MLP neurons of a small language model. Each row is named by its layer, matrix (up: input weights) and neuron, and shows model dimensions 112-175. Each number is 128 + 24 x the weight over its row's rms, rounded and kept within 0 to 255.
After each neuron's rows, "fires after" lists the tokens most often just before its 100 highest values on Wikipedia text that the model never trained on.

L3.up708 [ 88 190 115 104 101  91 102  90  84 138 143 137 120 114 159 170 178 102 114 144 119 113 119 138 132  93 104 100 155 160 123 120 139 133 125 136 152 139 149 138 128 115  89 161  76 119 157 125 133 149 135 169 127 128  87 153 130 151 121 157 133  95 139 158]
fires after: ","

L3.up44 [129  75 135 132 133 152 116 118  80 167 128 124 124 144 136 149 106  75 137 143 124 142 151 127 128 153 111 116 140 121 134 148 151 148 132 104 138 130 149 154 135  73 136 158 132 128 133  78 116 133 173 126 145 132 153 132 138 146 103 120 184 137 107 156]
fires after: " is", " was", " an", " American", "="

L3.up915 [125 127 141 107 123  98 160 137 119 121 114 113 149 117  70 132 153 113  99 143 100 154 146 101 163 103 136 117 124 118 104 109  51 137 141 115 155 124 103 138 125 138 148 138 164 145 133 151 145 143 129 106  96  87 134 143 103 123 117 117 177 164 114 104]
fires after: " ", "2", " |", "1", " a"

L3.up222 [132 130 137 132 124 117 116 156 132 153 111  80 101 107 109 152 106 161  95 127 137 122 148 142 107 117 126 148 141 116 139 149 162 150 143 118 165 133 123 135 165 134 176 110 102 105 148 134 124 152 132 133  90 137 131 140 157 106 111 103 104 102 119 102]
fires after: "-", "|", " Total", " |", " Time", " Democratic"

L3.up639 [127 107 151 111 144 147 114 140 143 111 149 135 100 119 158 118 122 138 147 153  97 140 109 101  98 124 100 152 131 141  73 177 187 124 120 140 124 142 113 148 140 120 124  90  95 119 167 131 178 142 171 131 139 130 117 117 120 153 207 122 141 127 126 111]
fires after: ",", " in", " |"

L3.up829 [149 132 155 130 170 137 127  95 127 140 119 104 109 123 141 138 180 112 132 131 128 129 147 115 139 171 134 115  91  83 128 117 146  74  77 154 112  86 153 142 118 127 122  54 119 126  96 145 141 114 159 114 122  85  88 161 155 178 121 157 138 151 124 120]
fires after: " was", " and", " served", " were", " did", " is"

L3.up961 [139  95 144  98  85 117 144 150 102 100 120 155 147 124 159 116 184  91  71 124 131 127 144 136 120 201 113 123 138 105 130 129 147 125  78 102 115 124  91 162 139 132 113 102 169 119 116 117 104 120 146 123 130 124 124 114 126  93 134 139 162 148 149 114]
fires after: " ", "1", " St", "2"

L3.up925 [122 141 189 116  91 177 179 122 152 115 155 147 127 147 138  91 121 131 125 104 121  78 126 125 141 111 129 118 127 135 103 136 120 130 134  99  97 133 160 126 146 131 120 111 117 168 187 100 147 121 171 140 128  94 141 137 141 129 113 149 140  99 126 164]
fires after: ",", "|", " •", " to"

L3.up206 [109  73 156 133 118 157 133 138 129 113 156 167 117 134 148  97 153 133 109 155 148 125 167 107  89 129 107 137 142 127 105 103 123 119 138 113 145 149 121 101 144 150  88 128 136 142 116 122 150 164 126  66 142 163 136  92 132 118 172 115 156 140  98 129]
fires after: "|", "-", "–"

L3.up208 [143 151  83 111 126 128 124 108 125  88  97 155 132 111 128 103 112 123 135 120 129 129 155 148 120 166 125 109 119 109 120 154 148 141 144 140 163 124 114 152 126 107 109 144 129 154 141  93 103 139 163 157 123 109 112 145 146 179  92 105 147 165 105 121]
fires after: " "